From a checkpoint of a small transformer trained on Wikipedia.
Architecture: RMSNorm before each block, no biases in attention or MLP, untied embeddings.
MLP neurons of a small language model. Each row is named by its layer, matrix (gate and up: input weights) and neuron, and shows model dimensions 160-255. Each number is 500 + 40 x the weight over its row's rms, rounded and kept within 0 to 999. Numbers have three digits each. A neuron's up and down rows have the sign that makes its largest values positive.
After each neuron's rows, "fires in" lists the words (lower case) most often at its 100 highest values on Wikipedia text that the model never trained on; "fires after" lists the tokens most often just before its 100 highest values on Wikipedia text that the model never trained on. A number after a token or word is its count.

L3.gate675:460551464469498520577511510428499541535472424411540488565502538493450493513505465469493484482510467498483570555395550481493565456463517535449538550512586506488489579474545496440449540477521574484485461555542428475520494506511456523514516496474539448542491417530483531492542505444468514526
L3.up675:521519500507512479523514517422510498465450479451495487542475487557468542528507453456426486527480508492423563513442510515506572407482498533453552542578555500562481539571493496460523531460524511469497435435565474474468489524498455568544544534461545444491586488507458529492493499488488541576
fires in: "0" 85
fires after: " |" 53, " 0;" 11, " 2;" 7, " 1;" 5, "|" 4

L8.gate618:452479493536516477473493540508532428550511428459542435520485531526498491556480511503454517480417512467438528458407492517515572507502472572518527542514424514518547488479484578527469541494490523480551550533569464480513519478531461463503522477550462509441531479562448491467521503478505484454
L8.up618:532503514488498486541512447563500513559486555496425520424512445473471454532449461487545517495508498465530472559519537505534534453531447443542585553485529534488532522457523487518472480494530502576465572474467526432467494465449465562509343431493496480474454496492472421460540522475528557460
fires in: "28" 20, "38" 12, "34" 8, "37" 6, "42" 6, "27" 5
fires after: " |" 27, "|" 17, "-" 7, " -" 6, ";" 6, ":" 4

L6.gate123:562546506468506516463566484518539494530517451543419477531525547480453555521477386517482422514508474466492530481450420422447501426463548516440530496465498450444531605521487499588529523488554468539483494467506454477486508429565479452542507567507528508523590536424517497534455539446539452527
L6.up123:538504455471529441561447518478542456466485446444491469457487507515492562492449482497571522465476492518516504546493536547493492554587490477566503466465535556556538498544495439435527485442434490546515546395567524501512462471490494461445515512488515505520484491457532533518513388520526535445
fires in: "24" 21, "27" 21, "26" 17, "23" 14, "22" 6, "16" 4
fires after: " |" 31, "|" 15, ";" 7

L19.gate649:487456592511515506505504519450552413455562519486500467450573517422434522501526555512409499522494485477516511540493486516454473535456498503471555469511471447576429536408402487487595499505549496464524501482491468530488469535522453479496490483536495450456467524476516420474586379543467493487
L19.up649:511536490594432499489455441573459477510538431534421475497481530489464523560457495507446478563485478544473542550493537497504571557562451462461519464538490480460535468464522501554481537475466513508505524500508543489468455481429461413492487464543417443462510512518478529563469508475519502483
fires in: "2" 11, "5" 11, "4" 10, "1" 10, "3" 8, "6" 5
fires after: " |" 59

L2.gate85:555498560462529521485452436498493462493533485505507468457489511486426560491504500524547541509429467461515497464502470450542512459494443499468527520530506427533584505445503434446557385518476539529493545446481419423536479464522531499496542525492448440484516509474492448503462515537525464520
L2.up85:552503488492491521391478466556583510530467519503535478481511518542431518630498482496555452480515483462530467499447443465504512476588436565563501476531423504475424475460455494420504434549528511542510474497512488433514481379509440502563455516474492435455479579494506447504520474448541499496
fires in: "29" 15, "33" 11, "31" 10, "39" 9, "41" 9, "34" 9
fires after: " |" 25, "|" 13, " -" 8, ";" 5

L2.gate510:555543560468410479491494513499441461527492547424454557548509475489482568548468470532439501419498507494566472458452501526475489478487494428469509559513493483556579492468477464522504459442498494436499559526501490442517433426486445528508458443510481459461451492485461469485488494430538447492
L2.up510:522488462457521472499468498543519431542496392500514505486494516499486481489506513481513469483493419475498449477388482511464474441499479543530517488489399445495538513543529477532492472477524505536522558468465522477558438530540451483526477480454458463450560418481573469456509448528517451512
fires in: "22" 37, "33" 11, "34" 10, "32" 10, "42" 7, "37" 6
fires after: " |" 27, "|" 15, " -" 10, ";" 6

L6.gate121:537582529490468540494426497539511500524554528532555497446442452560466526477488536545454464602526463490527456452440445434516524514452456498516538516434488466469478531551474465515543445525486451511483483504557510537473437458522531539503503461471498516541503462511497487575497546546509486510
L6.up121:512484570521535580469473538476437527485502586514515458464427430538461560460430446568532472563511524551507483523421523470501461523548471482432504498504455493504466527507443499499465433568520485440506404615455549592463413443495451523476550469496535524552476510495485468546542500483511543503
fires in: "0" 64, "russian" 9, "chris" 7
fires after: " |" 68, "|" 6

L3.gate345:493557541454485541522504511508506539516467478446494521522523523462500500440458491528518405430496463564487516361518543452506509424550499514505474582479521527446452529564549514498491473518476589581412497516558569537454499498470558440454450490513409536548507491496542528468519524466502425523
L3.up345:431481524441509462500510515476547477441453507526545503486484544435431515553485482526505457523476455560478478535529544533535446496512532497538508527645414495480519532466510516497450495463538539490475439511512495563427529598490529543528470537549556411486536492506485586516465459470521461514
fires in: "gold" 16, "ministry" 15, "fw" 13, "mf" 9, "arts" 7, "arrow" 4
fires after: " |" 28, "|" 15, " the" 10, ":" 7

L6.gate128:506525508433505530547448477560589497477555555545510553556401402484494413501426492532458512543548486480538562553478493471548494458558518517491522503478444504551496563468493483519459496482491454466456484476513451448568497540436555466511469530516501474519455495495511433572449491520503456539
L6.up128:529540478465449522515474437505484447482556475532509476553504435587514428430524501538546491580555546484524549518440495464542436522519478475512542574457432524475513479530518535516496506560510525442474422485426523440539535473477543420531522512472568510553469467495457512456498456568502482420
fires in: "0" 56, "jpn" 12, "1" 4
fires after: " |" 50, " 1" 8

L2.gate371:507493508460522514519460485407480451499505505457463509501456514534465492490551503494462484462565485484517582534488501546435522561468542479444571520470486491479544520528540444430469505518532467501487439529516483504470560485529525577527522565524462441526453420545510551600504449494484505549
L2.up371:479497404557443497546598462451532512515436493552549504540489520519506496425502491487469528514477529536479514491475556590522482446540543502517435419487469447531522527498504508485535487459528559577538492478539475533452544536517464555490409434458475505592571463517440489427547468475552551446
fires in: "3" 80, "30" 5
fires after: " |" 43, "|" 11